MLP neurons of a small language model. Each row is named by its layer, matrix (down: output weights) and neuron, and shows model dimensions 538-633. Each number is 128 + 24 x the weight over its row's rms, rounded and kept within 0 to 255.
A block is one neuron, or neurons of one layer that tend to fire together. After each block is what it responds to, as a language model described it from the Wikipedia text at the highest values.

L2.down345 [104 136 124 109 132 172  87  52 108 145 148 130 162 130 158 146 160 144  97 119 129 152  84 154 171 116  84 135 130 107 116 131 100 127  84  77 149 130 146 107 135 122 103 115 102 136 126 154  97 126  97 148 149 132 116 108 136 145 143 113 136 159 173 134 133 125 112 141 118  95 127 165 129 140 154 115 124 131 173 140 111 113 138 110  96 133 105 117 122 111 169 123 143 156 202 112]
L2.down595 [111 102 133  87 167 143 126 141  95 112 146 106  89 199 105 120 135 101  79 127  97 137 128 143  88 141 165 163 115 133 146 148 144 126 148 122 124 132 111  97 149 190 134 139 150 110 152 144 111  84 115  99 101 102 121 140  76 133 113  93 152 153 119 153 129 117 141 111 115  89 113 133 113 166 165 175 102 170 110 131 161  90 141 123 119 104  89 117 125 108 138 107 132 178 156 115]
L2.down1036 [119 116 101 122 107 146 118  95 104 164  95 145 140  99 152 127 138 150 110 132  95 144 152 112 129 126 132 113 124 112 148 119  93 113 117 137 132 139 148 127 147 166 150 159 126 144 134 132  96 146 137  86 129 131 115 126 141  86 150  99 154 135 132 108 141 104 100 108 154 151  96 124 104 145 106  67 155 150 142 132 162 127 113 137 109 136 138  72 117  95 132 133 144 102 131 119]
L2.down1749 [137 170 162 187 130 137 116 118 132 124 151  74 120 113 117 141 152 116 128 170 139 146 133 134 137 133 140 143 116 127 132 147 104 139 152 113  99 146 116 108 130 122 118 127 115 164 184  87 158 116 101 119 146 169 156 139 147 153 119 132 140 139  90 121 119 109 140 116 147 147 130 104 141 104  79 133 126 116 128 123 124 118 149 177  99 112  89 147 154 137 145  85 131 133 146  88]
Responds to: Decimal fraction digits. Digits right after a decimal point in statistics, mostly percentages in election tables and census text, e.g. 89.1, 20.7%, 52.3; occasionally "of" after many/any.

L3.down172 [ 82 137  90 141  98 144 132 144  96 111 142 102 119 128 109 111 180 149 124 133 161 144 128 125 122 111 108 140 119 146 164 122 130 144  94 166 109  74 176 119 104 148 142 144 123  98 155  97  99 141 127 133 129 135 141 110 142 137 135  81 147 128 133  68 124 117 119 112 131 123 130 109 129 121 153 140 115 127 106 135 123 131  95  97 167 123 119 164 176  75 118 148 122 115 169 127]
L3.down239 [162 222 132  98 113 167 155 101 117 186 118 141 146 101 143 134 130 117 127 132 128 126 165 138 125 138 120 136 134 129 136 119 155 169 130 146 151 109  97 136 129  97 139 102 146 124 118 173  99  94 128 116 175 138 120 131 122 162 139 146 109 126 156 126 152 130 120 179 110  85 104 153 117  95  90  51 118 135 144 127 122  84 116 166 135 136 104 122 137 139 147  91 120 154 151  96]
L3.down248 [134 122 134 177 121 132 124 100 120 128 139  83 134 126 107 142 168 103 131 137 123 149 128 147 131 166 167 111 133 187 124 120  74  81 101 140 127 137 122 133 142 161 123 141 165 112 132  92 181 123 114 143 134 116  65 155 129 122 132 112 139 144 164 145 144 132 110  98 134 105 147 147 126 106 108 139 136  93 129 136 164  85 114 150  98 138 150  86  91 133 158 104  86 121 133 153]
L3.down337 [105 119  95 116 107 148 111 117 112 181 166 106 136 156 111 135 160 104 132 145 135 141 101 144 139 134  95 147 121 145 132 118 157 137 113 178 165  90 131 141 112 140 127 110  93  69 123 104 156 100  75 135 105 124  87  98 152 120 136 122 156  72 168 119 107  68 122 103 119 130 136 115 119  98 152 158  96 107 142 105 119 109 140 120  93  88 159  72 129 123 125 139  91 127 142 159]
L3.down568 [144 125 113 128 151 111 146 134  86 155 166 130 163 145  88 125 186 102 100 106  88 109 145 113 157 181 105 150 142 160  91 100 111 129 115 145  95  93 146 136  91 135 176 104 123 129 166 119 151  99 108 112 121  91 125 118 114 138  79 132 150 132 152 115 137  99 142 145 152 142 111 140 152 132 174 124 148 128 138 102 123 211 118  77 123 130 115 124 135  96  94 145 113  97 135 117]
L3.down695 [133 140 105 139 127 138 179 132 118  93 132 152 137  82 107 186 152 142 127 161 130 122 140 111 128 166 138  85 144 181 137 110 134 150 136  66 131 125 146 121 150 131 110 169 105 142  86 123 157  95 102 111 131 145 101 126 135 124 159 104 100 108 127 141 138 119  89 124 179 135 132 121 123 129  83 126 135 127 137 148 108 140 181 103 127 139 121 110 112 116 104  83  98 111 111 138]
L3.down2030 [124 136 134 101 150 139 149  93 159 137 126 118 113 140 101 155 171 187  94 104 142 150 121 141 115  92 132 116 125 111 133 105 101 128 126 125  68 112 139 112 132 158 140 110 129  80 114 141 116  99 125 138 108 140 169 140 110 115 138 131 143 118  71 124 144 131 142 126  85 154 154 131 158 136 137 122 128  76 131 122 168 131 126 125 119 109 128 115 156 120  75  94 122 138 130 122]
L3.down2159 [120 122 163  88 147 174 125 141 139 127 157 112 133 135  94 144 136 154 113 153 137 154 131 101 140 191 150 128 104 110 107 147 119  94 122  86 127 131 102 164 153 137 111 144 129 146 103 146 120 109  95 117 151 137 161 130 102 127 117 144 107 135 137 136 110 130 145 137 132 150 117 149 126  88  81 135 159 160 155 137  72 138 169  90 115 152 130 110  97 105 125 101 110 113  88  90]
Responds to: Decimal point in numbers. Decimal points (sometimes thousands commas or degree signs) inside numbers in tables and statistics, e.g. 9.3%, 63.76, 1,201, 94°10′.

L4.down1220 [135 114 150 153 128 179 153 159 160 140  80  94 133 129 142 168 135 122 157 167 100  97 157 110  70 118 144 117 122 144  93 138 123 168 131 140 112 141 123 157 137 102 127 130 131 166 128 118 136 140 135 126 150 195  99 119 138 125 130 119  97 139 161 119 129 118 138 121 106 142 163 134 133 135 165 114  94 139  71 121 150 120 147  99  81 123 138 108 127 124 146  98  90 132 133 121]
L4.down1645 [133 148 116 108 140 117 153 113 141 133 159  91 139 129 118 136 168 114 150 127 116 138 135 126  96  92 151 128 146 130 155 157  67 120 170 121 100 166 117 115 148 137 142 127 147 131  89 138 125 121 165 163 135 147 125 125 125 120 197 104 121 138 112 100  62  85 142 111 147 109 117 118 120 143  99 140 114 140 112 130 214 150 124  87 108 128 152 104 129 136 150 127 106 139 118 119]
Responds to: Date completion tokens. Final token finishing a date or quantity, usually the day after a month or the month after a day, like September 24, 28 April, July 4.

L3.down483 [153  91 100 105 124 137 148 125 131 155 121 134 135 124 128 101 127 137 108 136 144  93 141 108 135  78  93 134 129 105 143 109 161 130 103 107 135 110 140 124 124 141 135 149 131 117 125 151 134 137  98 112 126 124  99 133 131 108 113 106 100  96 133 122 144 107  84 164 137 128 126 132 107 119 103 128 104 145 140 163 127  93 130 137  91 128 121 173 131 119 122 146 146 120 129  82]
L3.down1413 [ 93 163 126 136 133 102 116 139 135 137 146 124 136 148 137 122 111 137 124 118 136 128  85 118 155 106 132 100 113 117 166 157 109 151 146 125 129 125 120 151 105 129 141 162 125 109 117 130 158 120 166 139 106 124  81 144  88 115 148 205 140 147 143 113 146 138  71 130 109  92 114 115  71 115 149 113 130 147 129 127 148 117 144  93 119 107 167 146 149 137 148 124 132 109 135  95]
L3.down1447 [124 113  84 139 103 160 130 169 155 141 153 115 148 135 114 133 141 156 142 146 111 112 166 134 119 127 153 159 143 149 142 103 146 112 151 129 135 117 101 103  83 168 120 139 105 163 102 142 138 153  84 130 131 134 136  82 152 108 131 106 149 114 169 113 147 129 144 146 100 125 156 136 107 131 130 110  95 138 110 125  98 101 142 129 132  94 115 118 167 143 152 102  90 153 136 182]
L3.down1827 [172 137  95 158 135 134  87 133 138 134 134 126 129 127 149 149 218 105 126 107 183 124 124 109  92 146 101 105 130 148 181 129 164  99 124 138 104 148  97  92  91 118 131 164 165  83 107 131 158 143 107 124 132 192 102 129 114 101 124 188  88 105 151 152 113 132 119 147 155 116 142 160 116 112 127  97  85 120 153 151 152 118 130 165 108 127 112  99 138 159 141 121 124 117 116  91]
L3.down1833 [163  76 123 149 148 190 148 117  96 128 131 102 153 135  95 135 124 184 162 156 141 138 104 127 145 148 113 146 126 139 108 109 100 126 122 116 123 127 108 106 141 160 141 151 154 135 139 148 142  84  85 149  94 136  77 113 111 112 109 120 132 120  96 101 149 171 165 110 100  79 132  97  83 136 117 142 140 126 141 161 145 134 154 114 121 152 123 141 139 141 122 137  81 164 113 117]
L3.down2201 [150 162 110  84 136 107 109 134 159 103 161 116 140 133 126 116 168 101 132 155 108 141 129 148 175 175  92  90 141 151 104 146 105 131 107 123 109 135 124  96 151 136 172 132 148 137 149 148 116 153 111 169 111 153 148 151 105 127 132 127 104 144 136  93 140 138 175 112 130 110 154  96 126 125 121 155 114 135 108 145  98 109  94 101  83  92 128 144 119 150 127 118 152 109 119  73]
L3.down2314 [109 137 145 114 129 197 125 138 138 125 144 109 102 130  77 130 132 122  99 111  98 131 160 120 105  87 140 143 152 129 125 113  97 116  79 149 147 134 146 122  94 101 128  99 153 149 106  86 112 138 129 127 106  94 134 121 130 133 111 167 135 163 139 131 160 116  87 128 128 129 111 150 131 173 141 139 117 128 121 163 144 156 147 166  89 101  75 126 148 160 103 119 144 125 136  92]
L3.down2553 [122 109 145  95 127 132 105 126 117 113 140 138 111 129 159 180 134 110 170 116 104 138 132  94  86 209 132 132 112 100  89 139 110 154 104 169 158 142 122 106 139 115 125 132 100 120 109  99 178 125  99 141  79 133 151 156  93 100 135 165  83 113 141 157 167 122 135 117 127 104 113 131  88 140 131 136 155 144 115 150 182 112  88 108 151  96 129  92 105 160 162 110 130 134  79 139]
Responds to: Digits in statistical numbers. Digit tokens in numbers within stats tables, census figures and infoboxes, often after a comma, decimal point or table bar, e.g. 3.66, 13,723, | 4 |.

L2.down762 [184 119 133 142 139 141 114 181 104 116  52 108 151 120 119 132 145 121 101 131 133 128 149 151 149 131 105 132 139 162 120 120 103 152 126 133  93 114 143 137 141  96 125 148 141 107 114 111 131 144 154 149 130 127  80 117 122 113 143 104 137 132 145  87 133 173  97 140 104 122 151 106 143 152  97 103  83 138  86 119 126  96 144 112 148 141 152 144 165 113 157 132 111 109  40 143]
L2.down864 [146 107  78 147 137 148 150 180 125 126 134 104 140 149 116 117 130 139 130 111 148 126 154 119 109 133 138 120  94  75 140 140  92 133 150 122  87  66 152 144 115 101 151 121 120 126 147 124 112 110 175 168  85 106 119 110 140 131 132  98 105 137 170  91 157 188 116 114 107 106 101 112  96 117 104  98 176 154 142  99 138 109 135 140 132 105 132 142 127 146 118 125 145 128 135 132]
L2.down1878 [115 141 131 149 142 110 122 189 113 104 113  87 100 113 107 113 169 137 157 162 105 119 126 167 106 163 155 127 120 137 121 113 136 144 144 150 154 118 107 153 138  85 149 154 159 114 112  88 117 161 133 113 134 127 141 141  91 115 149 151 131 121 120 122 164 102 120 115  89 136 158 116  85 147 125  92  96 141 136 132 189 128 111 112 178 176 121 172 156 119 121  53 138  94  96 101]
L2.down2274 [137 118 135  95 107 157 123 157 141 118 101  76 112 129 115 103 190 103 118 121 144 154 186 126 125 155 137 125 120 112 118 121 134 105 126 148  82 143 106 126 132 139 113  98  98 142 116 162 115 122 154 116 146 132 117 142 109 140 104 147 183 128 155  95 117 107 142 119 100 146 148 123 104 117 124 135 157 138 101 117 132 131  84 129 126 140 151  93 143 146 146  98 104 106 107 125]
Responds to: Date middle tokens. Month names after a day number and the comma after "Month day", where a year usually follows, such as 22 March, October 26, and in July.

L3.down578 [110 134 109 136 116  77 141 146 120 172  96 151 113 163 153 105 148 165 146 149 128 177 118 105 135 156 110 120 138  89 119 141 112 173 128 156 190 101  97 120 104 160 160 163 168 130 153 115 131 137 129 148 102 125 158 141  95 150 116 153 147 132 147 146 138 131 171 136 147 143  98 140 133 113 146  90  93 144 128 100 139  96 154  99 146 162 153 121  83 108 175 128 121 109 113 151]
L3.down660 [174 140  98 171  80 133 107 114 156 105 108 132 128 109  66 153  86  93 133 122 103 124 111 134 177 104 123 147 102  96 126 120  94 115 114 129 145 136 164 114 135 118 102 124 164 171 119 128 156 117 164 137 117 118 156 151 127 157 126 123 148 135 116 114 158  75 132 141 101  96 114 158 126 129 126 113 151  99 129 131 118 102 135 128 128 133 144 126 153 131 123 113  64  71 133 146]
L3.down742 [128 171 112 155 134 130 112 145 145 175 119 124 104 146 160 147 199 107 142 135 140 146 111 147 108 108 100 131  87  90 131  84 112 139 119 169 171 123 112 117 155 121 148 146 115 135 157 138  99  91 103 178 116 174 120  99 115 132 169 174 139  73 133 130  66 161 170 140  78 116 130 144 163 144 106  75 119 139 172 155 110 141 101 152 140 133 104 145 124  95 122 139 145 124 127 132]
L3.down832 [116 177 152 104 153 182  99 143 139 139 163 111 138 154 110 134  92 168 106 120 146 135 107 154 127 129 140 128  92 125 147 123 108 119 132  93 116 148 123 156 114 118 151 111 125 111 169 102  97 162 161 106 126 107 156 126 123 171 119 104  98  95 158 115 143 129 125 112 116 122 117 152 151 157 178 136 115 128  99 161 111  99 143 135 177 111 142 111 147 117 109 165  84 176  99  79]
L3.down911 [135 130 144 110 143 132 113 116 121 116 139 175 120 173 170 100 146 152  98  90 143 139 133 124 113 150 132 136  95 150 100 124 136 129 133 116  96 156 145 134 137 132  94 104 121 145 153 100 108 144  99 140 146 157 123 131 124 138 160 115 139 119 113 125 158 141 126 165 133 135 163  97 138 159 110 102 169 139 161  99 145 198  96  65 121 104 139 148 131 165 118 116 120 143 125 132]
L3.down1909 [137 132 105 141 157 131 126 108 157 112 145 129  79 137 119 151 167 164 131 167 114 124 118 114  94 145 110 120 137 125 108 102  90 148 133 169 137 148 136  82 141 110 119 121 121 132 106 126 135 114 106 137 156 110 158 148 139 124 165 136 179 141 100 121 168 139 140  96  99 109  97 109 148 135 129 130 105 122  90 113 147 171 139 181 172 170 112 179 163 148  97 120 128 103 124 143]
L3.down2062 [137 120 102 111 148 149 115 124 110 145  92 101  93 131  93  92 160 128 153 148 144  82 140 169 121 106 146 145 124 155  98 129 125 129 103 122 135 120 116 209 104  63 114 151 122 150 101 110 131 108 178 132 135 137  89 126  91 132 113 140  66 142 131 142 187 130  72  93 136 123 132 146 115 131 117 105 165 139 154 125 134  97 113 104 138 140 129 132 107 135 123 125 161 148 113 109]
L3.down2216 [156 128 111 113 138 123  99 152 150 136  92 134 118 169 159 125 170  93 144 147 127 155 116 148 128  97  57 136 116  94 139 185 151 124 118 148  99 101 174 113 137 156 143  90 127 131 147  74 133 116 151 155 133 143 133 106 119 110 166 120 153 137 108 123 158 165  79 126 135 137 105 140 131 102 170 127 131  93 118  98 149 132 158 114  97 163 120 108 125 121 136  85 109 122 132 117]
Responds to: Date month names. Month names written right after a day number (5 March, 27 June), plus the day number or comma in US-style dates (July 23, 2014).

L4.down1321 [143 106 142 130 155 154 124 149 133 140 107 140 152 129 127 158 146 150 104 130 134 119 153 106 132 154 122 152 157  89 125 119 115  90 129 151 121 118 150 102 132 123 132 121 156 191 111 165 152 129 133  94 130  98 164 140  99 117 149 121 126 121 120  95 143 119 141 115 139 141 157 121 141 126 108 150 165 169  99 136 116  81 135 162 144 119 140 161  98 131 121  87 111 142 100 138]
L4.down2039 [121 106 161 116  82 127 123 154 114 150 104 152 100 125 132 138  89 156 140 115 133 153 148 160 136 133 108 110 159 161 124 100 126 100 108 126 152 143 116  83 153 148 129  94 151  96 131 169  95 126  98 115 147 145 144 119 115 130 120 129 111 131  85 134 106 142 122 134 142 154 128 106 120 112  92 150 170 131 123 127 147 143 145 145  98 118 108 137 129 148 102 190 133 111 153 103]
Responds to: Digits inside multi-digit numbers. Middle or final digit chunks of long numbers in census, sports and election tables (7'26'.7, 2,'035', .'442'), plus some capital B word starts.

L4.down1917 [ 93 115 142  86 106 146 114 157  92 140 103 133 159 147 108 127 160 164  88 105 122 126 151 127 151 166 131 152 128 142  85 143 118 135 120 133 145 104 142 144 149 148 131 122  92 121 156 104 132 124 146  97 118 112 129 136 113 169 149 180 119 110 128 145 140 122 115 112 135 141 116  93 103 110 108  89 112 134 170 153 109  83 109 158 113 119 112 105 130 138 125 121 152 143 162  83]
L4.down2025 [127 119  96  98  90 120 169 106 113 123 169 110 135 106 107 129  97 135 111 147 112 159 118 105 192 126 109 152 114 128  88 148 153 121 148 153  79  92 104 187 141 104 103 103 145 123 139 169 123 151 132 105 131 115  88 156 118 146 121 134 143 181 138 100 120 153 138  88 121 103 156  95 141 159 120 114  86  64 147 143 128 119 133 123 134 100 112 158 150 110 111 159 128 148 160 120]
Responds to: Digit group separators. Commas and decimal points inside multi-digit numbers, right after the leading digits, mostly in tables and infoboxes, as in 31,275 and 26.2.

L2.down360 [161 126 135 107 154  90  96 149 141 146 105 122 140 138 136 104 140  71 139 129 168 185 139  96 128 113 159 124 164 136 117 118 107 148 121 128 159 133 126 167 112  89 103 115 113 114 124  76 121 145 134 139 155 113  99 110  85 152 108 144 111 168 126 132 117 124 120 145 155 135 156 160  88 133 125 134 143 111 147 105 118  74  87  94 135 128 138 139  93 130  90  70 114 123 141 143]
L2.down959 [ 89 145 113  98 135  71 116 140 163 109 132  48  78 120  99 103 124 104 132 119 105 158 137 110 100 110 126 114 145 127  98 124 117  98 125 148 113 109 133 127 151 144  97 173 150 135 129 117 109  95 120 115 149 141 140 162 138 115 146 101 121 144  83 120 129 125 148  84  90 171 138 110 152  83 116 175 127 149 140  80 124 107 133 157 158 137  81 166 126 110 143 118 114 141 150 163]
L2.down1011 [131 108 135 108 121 132 177 132 113 113 132 150 116  80 160 131 134 100  99  94 148 126  81 151 169 147 137 124 118 126 177 124 130 104 186 161  87 155 141 125 132 159 114 142 124 142 166 116 165 142 172  99 122 111 168 135 132 138 125 153 129 129 146 124  86 147 118 125 132 128 104  88 150 186 108 155 154 148 109 174 162 134 148 167 109 108 130 108 123 106 129 126 188 111 122 166]
L2.down1885 [124 131 146  95 127 120 105 104 152 103 163 100 115  83 134 120  86 163  93 123 146 131 118  92 138 171 109 128  92 140 148 118 147 132  93 155 141 127 128 140 114 107 161 153 108  87 100 132  80 152 105 162 147 122 112  94 115 163 111 153 142 110 112 105 146 124 125 149  91 105 120 146 143 140 126 152 135  95 107 122 129  92 123 154 125 113 118  99 111 140 120 125 204 135 187  76]
Responds to: Separators inside table numbers. Decimal points and thousands commas splitting numbers in table cells (election percentages, climate data, attendance), e.g. 28.9, 156,459; occasional word pieces.

L3.down379 [106  89  56 152 167 104 143 143 143 134 127 145  87 122 127 141 109 117 190  96 130 138 114 125 112 148 144 158 137 120 155 102 116 120 149 130 145  97 140 148  97  99 123 118  95 181 110  98 135  85 141 132 106 118 163 131 145 139  69 104 128 128  95 165 117 176 134 104 103 145 158 180 145 138 143  84 120 100 104 153 113 137 109 120 155  94 159 139 128 121  96 190 150 108 178 111]
L3.down502 [123 128 115 138 130 137 139 114  78 126 151 135 103 132 110 166 199 163 114  70 113 147 142 116 140 111 120 126 112 154 135 130 113 148 121 130 136 130 127 126 106 173 115 135 108 151 166 152 138 123 128 152 141 156 108 120 162 121  82 133 178  98 163 127  89 130 135 155 105 118 128 157  77 156 115 113 115 159 131 173 138 125 113 142 154 122 131 106  59 125 114 125  99 127 160 157]
L3.down811 [129 124 120 118 143 131 157  86 126 110 104 120 138 108 128 133 116 186 154 127 204 145 155 120 104 153 120 102 120 111  95 136 126 130 133 154 135 113 170 105 109  92 158 105 115  55 145 127 155 135 127 124 117 170 167 125  81 162 132 118 121  94 131 105 160  93 159 111 117 111  85 124 137 124 156 154  76 109 128 115 156 170 102 138 118  95 139 140  64 131 101 124  68  99 154 118]
L3.down967 [135 118 115 127 120 162 131 115 144  96  77 129 130 121 126 101 160 134 125 152 199  79 116 165 123 135 205 123 161 160 143 131 113 139  92 142  98 133 143 184 154 154 129 114 118 153 114 171 115 131 110 144  96 137 124 124 138 126 131 109 127 130 124 138 164 105 153 134 122 130 103 120 160 152 115 152 109 103 149 123 122 108 116 115 113 124 120  94 156 165 101  81 128 161 137 114]
L3.down1246 [108 163 113 131 131 150 105 159 145 103 109 121 106 123 107 119 161 127 148 142  97 103 136 103 109 129 116 148 124 139 106 128 178 152 148 139  93 127  89 129 125 132 129 137 106 154 137 122 140 124 134 153 152 132 158 114 140 136 165 149 178 116 168 132 149 153 139 127 156 115 161 145 131 100 137 141 106 182 126 118 125 157 110 173 119  67 138 125  97 125 138  66 119 155 166 149]
L3.down1480 [138  97 107 125 155 151 120 152 153 130 129 123 119 135  92  92 131 160 121 127 157 140 133 173 114  94 140 118 129 149 103 119 122 121 141 194  60 120 129 100 110 131 130 127 130  96 131 140 125 150 125 127 142 170 158 142 155 144 111  97 139 127 124  84 150 117 151 188 141 141 151  99 178 144  95  86  72 166 104 162 129 141 130 122 126  94 132 117 111 118 141 142 143 154 154 110]
L3.down2325 [132 136 114 126 122 117 122 111 125 118 153 166 158 157  74 156 119  69 117 149 126 119  94 154  91 131 127 131 113 128 146 119  93 120 139 104 133 166 121 157 108 163 141 143 134 109 111 158 123 128 126 107 145 153 152 174 115 137 135 189 125 143 133 111 115 147 134 105  94 161 107 111 163 152 141 128 119 136 135 109 131 134 157  93 104  72 156 163  99 149 101  79  96 176 133 116]
L3.down2517 [145 114 133 141 124 139 142 122 122 111 148 138 160 141 155 131 137 128 119 124 102 115 104 131 189 107 150 105  97 135 111 131 123 121 102 136 134 156 133  89 127 128 143 124 141 117 176 145 106  84 137 109 126 122 125 165 110 156 103 145 122 134 110 112 138  70  92 105  57 159 187 115 119  98 107  61 124 110 137 173  85 190 114 125 111 143 139  95 146 125 108 173 112 162 144  82]
Responds to: List-item line breaks. Line breaks ending a bulleted list entry (cast members, places, software) before the next dash item, plus "also" in "There are also".

L4.down950 [119 128 117 168 113 135 138 103 135 104 122 119 115 126 119 134 115 103 141 126 101 163 141 115 122 129 124 144 132  72 151 139 137 131 151 140 126 188  99 157 133 161 120 154 169 194 103 139 142 129 104 146 142 138  67 198 194 171 139 146 109 132 145  95 117 111 123 116 133 122 121 138 155 124 109  95 100 142  82 169 118  88 132 127  94 100 115 112 136 115  85 101 116 138 159  93]
L4.down2542 [128 164 153 112 104 117 114 139 154 129 126 129 124  93  85 156 115 131 180 135 143  90 147 128 142 129 120 141  97 104  81 140 114 130 145 133 140 142 128 122 134 100  95 130 155 138  97 173 100 131 153 111  94 159 125 122 130 103 119 126 140 146 105 104 123 117 115 132  90 101 165 146 100 147 147 104  99 101 131 139 151 165 142 126 106 111 154 154 102 140 104 105 148 105 115 143]
Responds to: List item line-ends. Line breaks ending a bulleted list item or table row, such as cast lists (actor as role), career stats, and table headers, before the next dash-led item; more weakly, sentence-final periods and table-cell bars.